config.toml
num_hidden_layers = 13
hidden_size = 768
num_attention_heads = 6
num_key_value_heads = 6
head_dim = 128
intermediate_size = 2688
vocab_size = 8396
hidden_act = "tanh_gelu"
norm = "layernorm"
norm_place = "pre"
norm_eps = 1e-05
positions = "learned"
qk_norm = false
attn_scale = 0.0884
bias = "none"
tie_word_embeddings = true
parallel_block = false
init = "normal"
init_std_qkv = 0.0242
init_std_o = 0.00475
init_std_up = 0.0242
init_std_down = 0.00475
optimizer = "muon_variant"
learning_rate = 0.000884
lr_mult_down = 2.0
beta1 = 0.95
lr_head = 0.00318
max_grad_norm = 2.0
warmup_steps = 200
schedule = "wsd"
decay_fraction = 0.323
decay_shape = "linear"
final_lr_fraction = 0.02
batch_tokens = 65536
max_seq_len = 1024
doc_mask = true
train_tokens = 726700000
max_steps = 11089
dataset = "wikipedia_en"
MLP neurons of a small language model. Each row is named by its layer, matrix (up: input weights) and neuron, and shows model dimensions 208-335. Each number is 128 + 24 x the weight over its row's rms, rounded and kept within 0 to 255. Numbers have three digits each.
After each neuron's rows, "fires on" lists the tokens most often at its 100 highest values on Wikipedia text that the model never trained on. A number after a token or word is its count.

L2.up1158:124138136131093140131145186147123129092092146138098161128111101094174160148105140111119157130115120138128123155130098116125120127111094096133111113132060155099164132133134113127137116187148108139138143149143157115123115137127114142135070098105125127131132145162096037113174125095120165111073126109154142166114166168141114112118095101155138101113137123094128110145126116084127122132116
fires on: "ach" 21, "es" 13, "ic" 11, " | N" 7, "ave" 4, "orthern" 4

L2.up2145:118138125106134175137137113102147109169142147108132116110088129098111157128147087144161099137126123113114077117147140111113132099110093109117135149155083127150105095111108099094159123108162111147152117169151138122111091127175114140119115171127182158151125108121124133141127144134121092124137119116154142137131126159098093094124114102121142105082140134138074139083073118156061113126144
fires on: " | " 73, " |" 5, ", " 5

L2.up449:140156098154111144125083125122128133155104127114100121149139133151165114122161136120124094102105150122148082082149113117164146136138149058166067143121109138124132129137152092088100158162111131128161108146166153149106093092104115098145124114107170130097086167120074147078168117134083120099097091175157132108131106123150093172078115155140104117123155094152151172127145164139116153101111
fires on: " M" 79, "- M" 4, " and M" 4

L2.up1078:130108133152173113108119127179138107171112133145083099102121105140099110092161141103111148114150131171124160136112092182108127130147117093122156176135128105121111117152085129159123119145146120098149181113123150124166127140145140122132100118153123111080131107128138135120082148089105153123127145095124143155117155173126113137128106128120118085111195119172120088167175142093131107135105
fires on: "s" 21, " |" 19, "\"" 8, "es" 5, "ens" 4, " | T" 4

L2.up1472:154175094109131112152129147124172142132123127103183138116161161143144090154124136121096091136125145136157122134123106131137097102133121099145120130091130126088098169123161155132111084132161113117138114118136103132121127144092131118131140126124165151147113139123124143081167114141102155141102145111144110131137083130146125148172101182123138159118107167135112105110080138107132130158147
fires on: "ell" 25, " Racing" 10, "elling" 7, "back" 6, "ale" 5

L2.up2276:157144113151140118118107156105158109136124136086139103126131121158148122070153131073125122141105120162133094156124149125153109121113130092143102167124135118137138133121146116152110118075133155180142134115181138133108130146164143101134150099146119128120096161128189142144161095154113097138114154160085124173130157119146127116112111101193110100143127174133118113180140174076057155135145
fires on: "ig" 61, "\n" 12, "ik" 6, " Regional" 5, " Nik" 4

L2.up439:127105082102077173141090119107162076102110132124142129129086138170088172123169162118128130134140110142168132096171104107112132116098092155118148159125094165133081129126096106107114124125090130134134124123117127155139145121162181137134145129127161118154133092141118127144096118139095123095124099098136161085127145131108114147130111139144115138075134089092113137150162140142086164133171
fires on: "," 26, ")" 20, ", " 14, ", United States" 8, ") " 6, ", England" 5

L2.up360:095125098107126141158146124097137116116112100146140151139102126149109121155112131130185114120105136173105131128113116114089109120154113104147136119078138121091154116149115119159106129145122127128148131130117123110102155148146124188113165090102132083120105147098138142141146124116162140118141129119107095130097150122124114153142142131092118126132156141163132122124165094102114100155118
fires on: "e" 27, "o" 17, "ist" 9, "le" 8, "es" 5, "y" 5

L2.up1092:164101154127131115101149146137129164126122139088087175073074126121132132143078132112097168167128130136135167132139168152143117137090129132129148143160141134105166154107104135131099126132150095109110174139160151137110135096134128118156113104136098110128123096142150105118092155127134138105147121120093148109122128154147178129114098119122104080115136140139122102139151142156161127167099
fires on: " play" 25, " played" 23, "atch" 8, "ack" 5

L2.up33:136117123125122076101143153124142126074124113166142148129107102101146139109095127133165127141165120147091138099154120126095140126104093116118143154134141139132122154111104106149127112140129135123199111118187156163123144135129132137150110130126131090122118164137123099181134080113127122143067092068147105140122141155127106157123111080133112114124140138132122157148108115145122164141111
fires on: " War" 30, " Army" 23, "ines" 4

L2.up373:148127131129119137099111114164102193164146145106139031173072092129148118092174157123163121127116132143083108164111130127153129122135093165154140107132121155136126147115130177142103119139113123105161099139137131104117156137132095127124143145124127150145142121135124133120160181101149132136145170127144141152123154167117104120128156142092118119110122107140112149139107134151116134132148
fires on: "ive" 16, "ing" 11, " more" 10, "able" 9, " much" 6

L2.up870:146100139114122116130139170124138142106135122102166138167071087139109130140105106114132103124110139125137130115095097090143112154070137104151134080148157163104143110142112101120157105150115122111172120182114121100125120135117102161112134135095103103157090128120156094132123145107109128155115139084108157150112145106120100051092148165107097142126176095116104137111120173128112107102096
fires on: "amb" 18, "umb" 10, "ang" 9, "urd" 5, "opp" 5, "arg" 4

L2.up2080:126170144122147127155158140133140126109123117172132090184165111112119128157118150143135198059112112117143139093145110114169128125133127115120111191115101134138101122156112105151121117156121138124142140159105133121143099176144136127090090144135155127138079117181133121173133111112149107105127135161114159132126129125112114110146108156150145107141173104118121071163132147088106149136132
fires on: "." 34, " F." 8, " B." 6, " before" 5, " U." 4

L2.up1007:120150114116103140144120157120168121117162156116108118135140112131093050108115105165173107135142073117096090160109112126091177139141130147111145140095083086160130097079125135130131123061146119139161147128166091113114116076095130124170166144116178075134112126155152143105146117101160119182117089166101159114114171125107112158152146114182177079159113089100134108111130128101163147148131
fires on: " ===" 21, " ==" 20, " w" 6, " ====" 5, " × " 5

L2.up668:113108118116092135118122165107155110117114119113109079143141154157139152142101155128194105158111133129111151115060101108100135079134114129102116146116112129098157146123139116096136127146113117101134143154118138146079143102139118126129114128134106182106095160097179101181096087169137127145094111092127140132142138113161102130144105113123101113166103137126120128122122131124166134159081
fires on: " St" 22, "St" 17, "-St" 11, "st" 11, "-st" 7, " | St" 6

L2.up486:140136143144154147141159093133137155110114174107114183125132138102134129154156107111122159117115124087107112132102126081071139138107123119183131177092155113138135201174091098139109116148129134157114111130122129135101149125132112138097137140142157160097127102114095112151119083146127091122082096157139161157089105118173132088108137152159129124120170146085110103130141151082112158119104
fires on: "." 37, "'" 11, "al" 6, " (" 4, "ch" 4

L2.up1697:133116171116130148118128149107152104135138107180125124093142145114122153121139130137161111138127098109120102117116118153107124156133112106101138095120078154144117112191113122119149160128124124144116080103153128171103120121099123121122128131136131103119094142152139110154101133168153138122128124147111143084093159127112128144085103152153097126119155122127124115125105115138130080120077
fires on: " |  |  |  |" 13, " |  |  |" 13, " |  |" 12, ") | " 8, " to the" 6, " to" 5

L2.up1898:131111101153118132099130101138120159086102138163093176140116149156148176092125171129123131174132147089107153105121112072108110151116141105067098118162107148156116100094120150140090150155087106131106110159165149115134175135131154132133143082124144168164109144089096146145189073131115088117170151112126137117131098139148112091146150118148162135097133142100137114115143132133078136134125
fires on: "'s" 60, "/" 13, "'s " 5

L2.up1860:096138123156140115088091160124132150161123115159123148127066161161139119126117120152130119117130128106123117173133147150154124090112137121173181148094146150112150139134090072156127127164108125117102155116150105126147119120114128134113104150130157110126136111139097085139097126096127150112129153137079110125102187115144129162153151111137111108153163110155064107141111132113075139079090
fires on: "\n" 48, "-" 23, "–" 7, " March " 5, " | " 4

L2.up2611:096167086167109132153093148145129143094100155160076168120118144130155146149133145129082117138102153130147127116123149128129158102151159095131143102132102156149116116082070116139111158151102132155127159096117118106103071101158119099129154164114126113128076121141098139132135082131116099107149117160114135153117160145108145145122082143142128117136141148171138095195141129141099134158194
fires on: "." 54, " |  | C" 5

L2.up50:119143123136131136146133133113125112199127112125129111171115108103160139152108170136113130145164096105090109142141156126151085134159111095104157154203162114146197119126118160138087152148178130129123143098139179089121108128115156114133133100113105141143135099149151134121105116159169106158129104105156097144111100164134123113107119103135129121148155117140148104117116146177139111113101
fires on: ", the" 14, "," 14, ", he" 13, ", it" 11

L2.up1933:148128133117066132137141136166131142166120152129106138130118128161122160098103128124122140139102101115145093137148144107114119111122126127133159189153137122122118163095134126140099160135117112144099135092108122111135089109132120153138145157120135137165116109114108131136121143128100109120155080102147129115130126140113100123134128138104092106118087125145151107160140153126109125110099
fires on: "." 15, " the " 10, " | \"" 8, " the b" 7, " the p" 7, " those" 7

L2.up1854:143079118180165114153155134117151071127166133123131133096120131122140106115116126078108116086162144124071108079123096148118105096124139115157120093137122133137118160143094094142121162151099120142117134154135154051107112175157085108142143107112147146133129113155094160107115147115132143131109077136105143087169123131136145131133116144180119129139130117166133117143079134122140139133116
fires on: " region" 16, " group" 14, " group of" 6, "ade" 6, "attalion" 6, " Conference" 4

L2.up906:125111122128119139093135146143171156140174122116105093121142155114125070131156141151072124140144095129113114155069107098086144139112101125130116115123106153141133129124151103113162127132152131122097173130188139141142093112136130137099103110134105141175153098163157104119133168107173127119156139118162129076140121122141137139108159123162132115166125136137168199085115123130149149159141
fires on: "," 47, "s," 17, "1" 4

L2.up155:130151119128128154114106133140132127153111136125102124113119167079156103142181097139129095141157093080139065135080133130147146144120147088145149138146128140130113144134133107091107132097153102144102120126120108137092130130171123104116106121091142166117127147087111118134103138132126135138132151151143123166129102164141129116164096097130144139092120137106122109131149081122113164092105
fires on: "1" 14, "\n" 13, "″N " 12, ", " 10, "′" 5

L2.up1987:130127125167119142127125129112161123142137133121133130137090164121190135124139148112102100143107123128108102136121124144122156102176100137156182099162118085113103138091097120133096134154142145131121149143097159105113139128146141109146142133148124185146151127105120077105145104134117100173150150141122126139137118156125126160144119154148098106101138099123105135076073197130131138165139
fires on: " |" 28, "," 18, " |  |  | " 10, " medal –" 5

L2.up2352:119111145145141109118101138122094159136128141155105128157142124091115166098141138113134089176105081121086121099137120129122088105140109088143161120142123144173125096124149087095140150132126131085122127161140103170134113141148154177069118176084131147132142116141110157153115157122105143168119118086124163138134131103098160107128118133104138131126116108103147123140119123150135145139112
fires on: " " 24, " | " 15, ": " 14, "°" 10, " career" 7, "| " 4

L2.up2482:146146154093126131150165133131104159103109166150092088152118131133092138099163118138133164124123148156152125106124143102129122152169119132140117152161087128153123130129149148131128111125106094133104151147128123156115143115140132148117123192141096089103152134096116139126091109194119111128117185109117100107138116102153151106155092105140121112106163097171114144181127133146119131076145
fires on: " (" 32, " over" 22, " out" 17, "\n" 6, " in" 4

L2.up305:124127132069153133158131146091114140065123109126131120129112141126121132134073120129146098139142134096100106121112098073130113148142098126140119129157112128071148086090143110131121150135150108124126083116115142137142125128118145147140067147077138155140111131103116108128172150132111170123116123137128126127118113089115107105160116129145097128119131113143116129091137147140125130115102
fires on: "s" 22, "ers" 14, "ists" 10, "ia" 4, "ast" 4

L2.up2196:131144120116145140094171155110097140111073118139154139115114174120108151105153136108132131136083153143129089167141128130103149104136092118089159119130154169079116156168108147115124137143129085113111149104130087149142103151087141114124099135121145113104119167125123121138167098112123153124106122168121147129130137152090082134133174147104141123129147089120146144044116152185161108080103
fires on: " |" 21, " |  |  |  |" 14, " |  |  |" 8, "|" 8, "\"." 5, "." 5

L2.up2237:146105084126158124127167084129141123103137123069162189098119122143144096164109130115142132118146134151125149119107152113141117106137130136109128123140134107150115184087118146078136157102117156139119150125127098123097102101139132108076098139115105134180124093177117116190090111139175161092129154152095087097101151150122156163158123102144159140106120129146112125136133138134094103136130
fires on: " re" 46, "her" 5, " double" 4, " special" 4

L2.up952:107138129168145150104118126108122155177144125101100113121082141151121154123185125093117112122128160095127066143124084161130177120122140103106133135165112155139124109137109099108094113088145104118147130171152102111150156129086154145138085191136146146148157115177129102114099183102115162133105118088157144185152092131119098092127104105118186116058134153119104128156132152168096124114138
fires on: " dec" 22, " exp" 11, "min" 9, " fun" 7, "ic" 6, " caus" 6

L2.up1985:151138108148148096116159141147092134159101161143126125135136156073090102141141161127091128122118146136134105096137148122132084154136112167110120107145133128144098103065104114099095146145124175095175157093095105141151166134128100135126062114150110198170108142165129116112125120113130153109134139116119085139138113137165150161102139111098121147111105059107166134122110139121116119106132
fires on: "ul" 24, " part" 13, "oin" 12, "it" 11, " end" 5, "min" 4

L2.up1072:120142123144131133059110120166117130127119163135127120125179156154107156102111139116120147159111096140110114126137142139129083116129114094137125122125095137120093093118142117088127174098107098106135123138117098148129110125143121119189139132150123094089167136123148132140142128145096104139125119072114119117087146110137105162141135114135129141129157157163120168133120140115115097142116
fires on: " " 33, " and" 16, " et" 8, ":" 6, " &" 6

L2.up658:111173151163077188127127133127145125143102182128122145097131113147128103164108146127116098146095150167101133101114128089045134156153118098149147180121099145123119141132120137129131102124125096115156113121165127101094132141146089145114146153114149134121157090126121098121136125118087150137147088071128138168104121124112136141183106149108112114134145126158131098141152138123120087109104
fires on: " so" 19, "uch" 17, "old" 11, " such" 8, "est" 7, ", so" 5

L2.up460:128087112141175120161093134101148107159120119073202105141166085138116081073121146093154132122102133135133169147097126145095151123146109133140116130122141136104119118138105121124125080118129144155114183128088095145074161142175147104106102102122133125163127143073116115126127088185113110144147154145128112130118152158159122115119132102103136132089139121124118125147126138093163131096114
fires on: "id" 31, "ell" 16, "ide" 8

L2.up54:133142120096113131135140145179102119114099170145100135125117124113110100163059128136123142093117112136090126143120148127134133124116144145121080159154123080125096116113127130151102134146078122099140132147127148093154134142107152128090151112132095098135135126145144163122121103092128136126101148129131115089125132145158078150109123126117122096083177123150131146137145125139140145095143
fires on: "es" 17, "s" 16, " ex" 13, "hen" 11, "and" 6, " ob" 5

L2.up2524:126159112146128113129146142139151141120117179132153138141125114100097116179165155090110156132121151117143122094147086142100137134134109125117142106112156117110111133113099127123123085155121111131177158099119146147096158109108119126096134109151142103138127074141098110117103146113143077128117122194133183065137140114147139099124121133110126103125119116108147124146113108088109131175100
fires on: "." 36, "r." 9, "t." 9

L2.up1536:171112150105113135125110145132158116130115134110126130126124117113094090112141142109143107150122140095168067102174093113125166104113122124128119123128142117166119179136139157143117121149116125123135138126143110120112146138087127149135134132110156126136169161138125157123158153118172144145163107156126124160094090146118144140088141134141114050100114124110161122092111128101133124152114
fires on: " f" 27, " tr" 23, " form" 9, " b" 9, "ar" 6, " Tr" 5

L2.up141:139102115156155118100151129107133117098152146166089166115107137085122142120114169139125131116135113144122101082157132167145134158138137098110107124147118115128173147124110119137136106159106097131127157132134122144181152149124144134176117140112139149123133155137127138132139132147110167100115084150114115144086155087106092111187134176082144119095100105111143142122120131144101123144124
fires on: "====" 24, " key" 10, "key" 10, " other" 6, "at" 6, "ey" 5

L2.up1517:105152095152135156141116138079141178124126132151185131167147144107123130117144098130157143112077114150167140122151077088101115090185147106153115129102133107107128151101128151185132168087159110114151161113120103120138129104103096102080172126098127114100135134137150173144146125153091159139134173124146117122155120109103096158126110108155132200105116108109149114146139116129107115103154
fires on: "'" 23, "$" 9, "}" 8, "ap" 7, "”" 6, "á" 6

L2.up382:171137089105144125156126109134168143131102142095130134130151111142132116114140165127163123115089135127135190132103149137094187116121120156171087140140140192102131097091075113125134099158116152128113124147134160079138114167138106121118126145145112126117155115146115137136156127143136149122139148136162148167089101135144132152123082068079167109097102131136140106143131143114119167144148
fires on: "el" 32, "ell" 12, "els" 10, "ect" 7

L2.up623:172135148075101132118141137133079127157111131105122114118117176143167140115132133105089125152155117121115132128134136105125096120131092104157142128145149145117134124130134079062147141098164092151123102137140138101089114130127148162101077126107169151147157100095163125118132156101123119121134082125110127132071122102083085125110141117113165107147120145133118142147123099133113170175123
fires on: " | " 30, "; " 12, "re" 7, "age" 4, "rem" 4, "ence" 4

L2.up1789:168095107119133157127101090089112092114128119176121143115094138122144127114137163156153098131120102144121121120124160147108107104145122086132152124078114144123148125151124108138130160136135107137125130107119132072110094121113152129100090111163116174096081148096137080106113126129109099113132127126149149141143135138144155089122096161138112080097136111107146119085159127108152140141113
fires on: "\n" 68, " |" 19, " | Q" 4

L2.up2642:171089114108149139171144136137105076121131139154153101099120147191115128115136129136173135101138107139145105123154102116156161123131163152131074137131135143130141151157103102124133131122126132084148156172111096094138107144158167126143135119123103136125141151110137165114092099144117154115132096136100079120118155155140101145135137141104105111143088097160063101122117133132120135149135
fires on: "2" 31, " " 29, ", " 12, "\n" 6

L2.up1543:085125167129154130142151120127114092148134089101149138134137107135089171107130164160119132088148092113129104112092102106078136155129117131173136111173128091083125125118146074117149136168116103110108114104127131110129148136154105188124120095110141126105156144159131176125114144151139110131119106109130116115122142120091146168135136123140118115088121143134166122165129143103117131118159
fires on: " in" 33, " Center" 5, "kn" 5, " hold" 4, " at" 4

L2.up115:131072128159092155134155143124131113135104148146171091099122117112114097140162120147157134126158087135124103110114098120156120097116139125138155124101111120128149150138098143118095156141155105121156118138154074100123160163168124151164134131119148090154106110114138183133109115123144120100111166110126143126132130155116107116143128101118132145138122145127102163106128127127105093129106
fires on: "ant" 16, " post" 14, "- Preceded by:" 7, " position" 5, "aff" 4, " job" 4

L2.up827:131136129132087101103152115119162124143096129090168126138059129133135114129155106132160154133153151147101142090173114154125139150102121150135107183135105139109115149155088098137115107115109144131126128113127121152132148134131092086142127112129150104137128133120127139152179124085123158103107129109093105125104140159134094154122143136114109129136145160130161135185152126150171121143064
fires on: "st" 18, "é" 12, "'" 9, "le" 8, "e" 6, "ret" 5

L2.up1476:162153124151152086132096115135109098141132122093176132117103135123131145135106119128129128146081099102100112162175111134134086161117149133124130078103113182123098158096149124141116170155089147115156104110151125117084125145086125121131171097119104090145135068117157093099196098123099098098106130135141092140139153114135122174105101061114150136130139129100110150135116143132134100125119
fires on: "6" 44, "3" 11, "5" 9, " March " 4, "enth" 4

L2.up1963:146150082120172104133122161107117131112143130117115139142134142157098162128125141154131138149188108111129161099116138161094089137128092163142139142130113165098133142099167093082093143143135114105144116086103083117112099110108141083135127097168129125110114086120136109137096088104134129099087088162094135149132088126110130100180096161148142109152090110123114109099163123112135136186127
fires on: "\n" 32, ":" 14, "\n\n" 7, " | P" 6, " | L" 4, " |" 4

L2.up1630:178121110132158115126096132121133179132155096147099145093092170125156114113127104131147141120127125115158171126146136121099096135122137153111134109122126125108158143119151097105126115082109080130111123147144111099136086125123151136167131108109138081085182194101142108144124126109116119109187131138131084089141138140098126139097141079108135129112128151126102106120144133165140170155156
fires on: "-w" 13, "erv" 11, " found" 9, " Wat" 9, " elev" 6, " produc" 5

L2.up529:121076122112136093133149121174126100158104160132111119086132148095171137098155179121122135137128139146155124081178111147096144165137144146131114092095111116142076114132152134132144151091126095135127116143111090144148138149103109114173133136104140096120139112151123124110133143135135118131111120080153108084071115092142101114133092145093131088111150108105084131166155168158104163148137
fires on: " " 61, "0" 28

L2.up19:102104123135130118137144131145145130114081157112136105132156134160161107135135145109157091130110093151101140118154089139124123063130154151102161153110109131098100118165099159119123120137156125127181151109164099165108120134137104085124115075082130161139127132154139160137116148135095153110132135102133122143108106102146139115140135147091121134108137111123145155100121118111132085153168
fires on: "ra" 15, " Santa" 11, "le" 10, "a" 9, "o" 5

L2.up1766:150123132147130148150151148146120128131160127126123148100126138163117124135087111110122123164157138110101125185128166116153160148105131137158133198139118146077115163134139197135131122137108120118135153110121140157128164097174137146133165131098116147116116148084140135140095139127104145167127115130107083133121116072161116106119114102129109105131125124093107149144117135105184143164153
fires on: "if" 19, " if" 10, " /" 8, " rel" 6, ":" 6, "/" 5

L2.up2435:178104123164170105179147085087115130176091113090132086098128090115149156126121116137152123120141125153152126103103181106096091124161142085117158133141081117107130077097107132177102112147129167109107132071113194135110123145113148129128137097114128159135137122124148140158132135161146108135100087158144133140092088136135105137135148131109118148138120156101160084131090178129099151108111
fires on: "," 29, ", the" 27, "s," 5, ", F" 4

L2.up1443:188145171106150123120127097126132124136098135142145115141119114096180140140137132168113138067153065121077116166138146113126120159129143118108116132150099064156171148121112119099151113139064130133146097122136141112113128130115114132116127151093131154097100152101130074152153106176128146149104141127137129167116143131108128102108092160141123119130133163143157150136113135188146163131135
fires on: "," 33, " | L" 6, "F" 5, " | P" 5, "ualification" 4

L2.up1507:116119124150142125153114109140137114186103043084103112113103137158130110110133122090144151138108155152127116134150165124099133155126111185136131137104112102128118147150135106144137150146136143128146136101113126136114116168109152090125094112128115129079137109129114134125133100144117059166085162161115145178145155096151158140106110183144107162131108166126122112128092123123128184146152
fires on: "\n" 77

L2.up2614:079117212175148142095115104128164132119130118130116121119116141177135142149170120163189115148129152142127131133132136144103078102126122108191127134159124080133146104139176142116162091122144148138095127131094150139117098116180126120104137143125155106094166081144117141164134071115110140107118178125139127123094130118159120102103152078109180127135137141135108085202131142121122115149096
fires on: "." 55, "r." 10, "al" 6, "t." 5, "s." 5, "S " 4

L2.up1451:117090151116119096155153101111149138143158191132091069087109119098182170122146140091089167138124083132143102121083155111120143123122132128108102101110103100139126091110158125069158109134154141133124106118074111102140128115126106130156122138110136133087151130122133130092107138150105098117130126133139155155128103134133113109106104131165117132100166159154131101119087096128141101135148
fires on: "," 32, " and" 22, " until" 12

L2.up1294:127127117079116176116105171140125119183153109102144167112130118138130106098072108113155157142119113128090112080121142121123162130121147112125092147115108135172178139096105114189168097193142125169125119084100109131144071129119155100121110155104171080136103133110107113138119105126186112116151140122107089139087145146086105126124090127094149124108121094119116121131126120097120102092132
fires on: "\n\n" 33, " | \"" 28, " |  |  |" 6, " | FW" 5, " | Apps | Goals" 4, ": \"" 4

L2.up1023:122193101115135140162107137106096100131128101128105123160143091132115154126161138136165119155119120071112107107185163129115098155128141115179136168127077145166150156156176127093145134182122109117115117068109112086102125115074122087133122148157168147130124136131162110150164125138106139105178086118128124108119103118106145120186095133140153084101139110117144163165143138096096141130125
fires on: "\n" 42, ";" 20, ", " 6, "%" 5, ");" 4

L2.up2616:114140107145181122100128137046135162141135117137165112109122150141120157104161152147152171166155153133112138169104144112095091113106145102164145118121121160094160112147118134162100147138152107114135163131122143167133107165102195125105117124121116133134142133163120146141125127095099145128101139086127119137135132142091088098138130156119126115115143139114119094160135159108135113166156
fires on: "\n" 19, "; " 13, "\n\n" 10, "." 10, " | " 9

L2.up152:108100149139151135147187084134173082169153143162115094071146166134127117135134128099132150122163163112070149157156116121160115136151152120160122129116150158169143157109100121121143095178136170099144117166123134100186121131114132141122113148098095121141127156119119112092155118120144136132145141092102128081118165095141080156090127103117101116129129084114130069129108162154124117102089
fires on: ", " 26, "3" 8, " second" 7, "m." 4, " " 4, " th" 4

L2.up390:147166101104119115078115148137136140084155097116148159116123156090139078085107147117125140165108139148086101158131132127157121115121150104122164119133100133160107086145105108159137132171147113107119132122100143127120109112128139096118161120099140102156123070176125145153119139105137088140110107135100112141125133189105124124101096142125128102161136111157142098134144104128108101118175
fires on: "\n" 19, "one" 16, " | " 12, "ime" 11, "oci" 5, " |" 5

L2.up76:105184156175120144118150159088173177126129102145127131116100141082130151129114116147166147119137100151109129123154124109112095163127138103157165119113124135119147109121145107163095155144082150128139081141142165169135098122126153156142146132139118149139151131133122121192163104136162085152143156104120097128094122143147120096144180165109122134113176178107085117122144112143103092143066
fires on: " follow" 16, " add" 14, " temper" 14, " refer" 6, " surround" 5, " meas" 5

L2.up1087:132165133141136115100137118137135153149138150117147145108120085152158156155142110111180090161131150143091162088133130197119080155094124102185123144127099132127131133150104145143096145096163130163108172112158136102140142148109141131139157126130129144104144088155141178151122106125083116125134166130120116143100130137110056113136130125092118109139157122133102112154161125127132124158179
fires on: "us" 18, "e" 15, "." 13, "or" 10, "le" 9

L2.up400:126104121128173135106110132135097131093164113125169124113153129112111136145116112126127144084129136122111073126127118111102145109097173108104131116129097169137115150147162130117161129172134119110132117093147089121090099123074183061124155111097096145133122124111119162149135087112138101127106165132095124122145138107157114148147103132177122117114134095111068103105130134069158161134131
fires on: "\n" 31, " |" 27, " |  |" 8, " |  |  |" 6, " | Notes |" 4

L2.up1592:165143123124101146115163163143134092105128144140143146123123147126114140102152138127122067131141111156117115141085161164113126116151169077132145122123135131138094143082150080120129067135103145137116136120105119114111112116088121137152121128136182132158163124161109119141128120132104145117086121128150119140145131067109110133132169126123100123107174112151079142084149164108077122112148
fires on: "\n" 69, "\n\n" 14

L2.up1387:133142114181133128109151163103159148139168106131118113146104140167163105162173146113091124164160111128141118145107112157126153155162136120134136099136119178105133126088114142126183122162197098118102128140179135150112070122114153165100134139137104145087105105139116109142136103163142094124135161115119162117141165113148150129153123132103143113096134135166136175098093140132165123127121
fires on: "," 61, "s," 15, "es," 4

L2.up2624:182103117120134117133112130115137097139149122133132082113128135143113135084137127155150084122143125134103101137124107087104119153125133121134101125114151115162127143104126116074131146149133106133100138139134150101096089149133142140135164147120139143140179115127156137138156125123110150120113159124138159141081114139124136131151119095160107102118125142106148127094114093126160139087114
fires on: "ic" 18, " had" 9, " have" 7, "ix" 6, " lay" 6, "even" 5

L2.up1556:144102155093127117104172131118131113115123113074144121166147143118073122123095189156118113117133093084129158152106103144110076148154125107141153140136106150126112119145129066124115155134122153189132131127156120104156133166166099131096111140144158140158133119132119117113144116123107151105163091138147044150154138162154148102118135117163138137162113121100127069110129157160141156142126
fires on: "\n" 49, " Transport" 8, " follow" 8, "port" 5, "kin" 5, " conv" 4

L2.up1570:119127139131096116127176152056128136162126162172131114116158174141121149096112154149087101198140128131113136061128118115134083132106142142069191133117134135137132132148123155112129100120172154110139145124090177169193128175130175127138105107089124120158123112070104107157098140114125120139079141091086145140140147137140100133149130134143127160130100102131143109090120120153130155098119
fires on: ", " 14, "| " 14, " career" 9, " In " 9, " career==" 6, ": " 6

L2.up435:091153110144124158133125139138147174123109130121156102130123141077125114144120142126161120097112140148100143103131118160134124113113133143122124136138091134099112132081156165140119139149156156132144150120133164151141126120099148124110181117120153082124140148159119147105128089172118161136178104099159151109152122148122138158137138081150137095066117137089135148113131179119104132087106
fires on: "em" 48, " dis" 8, " Sy" 7, " sy" 5, "\n" 5

L2.up2022:127131121138165129172147092079121155157111141137106110161105085110124158153120154101134138122147093079098135129126149097111101137121129100115155106167094096132149106102126145103118124102131149147090124119125192127102126126098152126141153117101062158140147154151181123173103146163171111149075089110156142158141109117170139113108108106141137139119127110128151127146096154147143134116114
fires on: "," 34, ", " 23, ", the" 6

L2.up1002:103141168164159146099146126159162132117147120138101158108095168175135119159124078125121112143123140120141097122132117125092098116154112070165092165125133085103154143125145109114124145120170134125114136140143138151111098132140135129085128145111135130163145169153110140139099073143069140114131141087122140143092133140151129124084125112148117142134155129097095103175139114095152146123114
fires on: "." 69, "'" 14, "t." 4

L2.up788:157089112107137106167141154145116112133110124090108099130112102101083155110116093135084144125093148118142145102130147154162142084111129120127160107166135149100154146151143089132163136111130134157125122143125105139137124145148157184108123158128162168157141152121113121149104132158132150105103095086186129131103142138092113140139159139104161111128151145164167094149145212125131132113128
fires on: " set" 14, "- " 13, "ern" 12, "et" 11

L2.up1908:134117093122124150159106137107105107157110145111117166113154097111146142119126157106117104114154118168111114131103195130129110102149127140145108142121126119126143189129100140141169146198161111153093137103118145084110143105120108115107115152173134134084087111095105146071120127128144092129135105138145144109116120108106077117118091126106113130144104154104123145091098116129124126140168
fires on: "ent" 14, "qu" 14, "." 12, "–" 11, " |" 5, "14" 4

L2.up1080:122123087076113093128180118104106112136132182135086159176130139127141138159120174114121096147094159168120117119132115116133125127143123143122114144151139115106120091118086107163141131102089089102144122112163091152123131114111086134106106129115139169134118129104124111134147125078153133141121127084132139124129099149155130137129110107154129131164145124064083115126125139170109118133134
fires on: "i (" 12, " some" 10, " any" 8, "ou" 7, "our" 7, "'s" 6

L2.up580:107091085145131104121161175095168155091178146149140108142122119121107103141155141093075114155146132112136118127168149146111141113090103167100098079116121131093153087100168124075199151078148108137081123188146109100155074127127114113125089092126148141143125116112147116137139135173134095157104112074171207124183178138167154132163149149169098133156112122130117127151157113133149108113112
fires on: "," 41, ", H" 7, "ia," 7

L2.up18:135104102123140089123127102140117121128136138137132132124138127174136147117153121123121117145100140192119176089144141127170145132133110154118121138142100134118149140137126122108159153134192143125136169095119139152114139187088149097157129110156138135087088152150086103189134167084112129073104097097116124132098090112144157170119158101127184104145129113159153162136161110141090067127144
fires on: "as" 12, "op" 10, "ec" 9, "ure" 8, "a" 8, "le" 6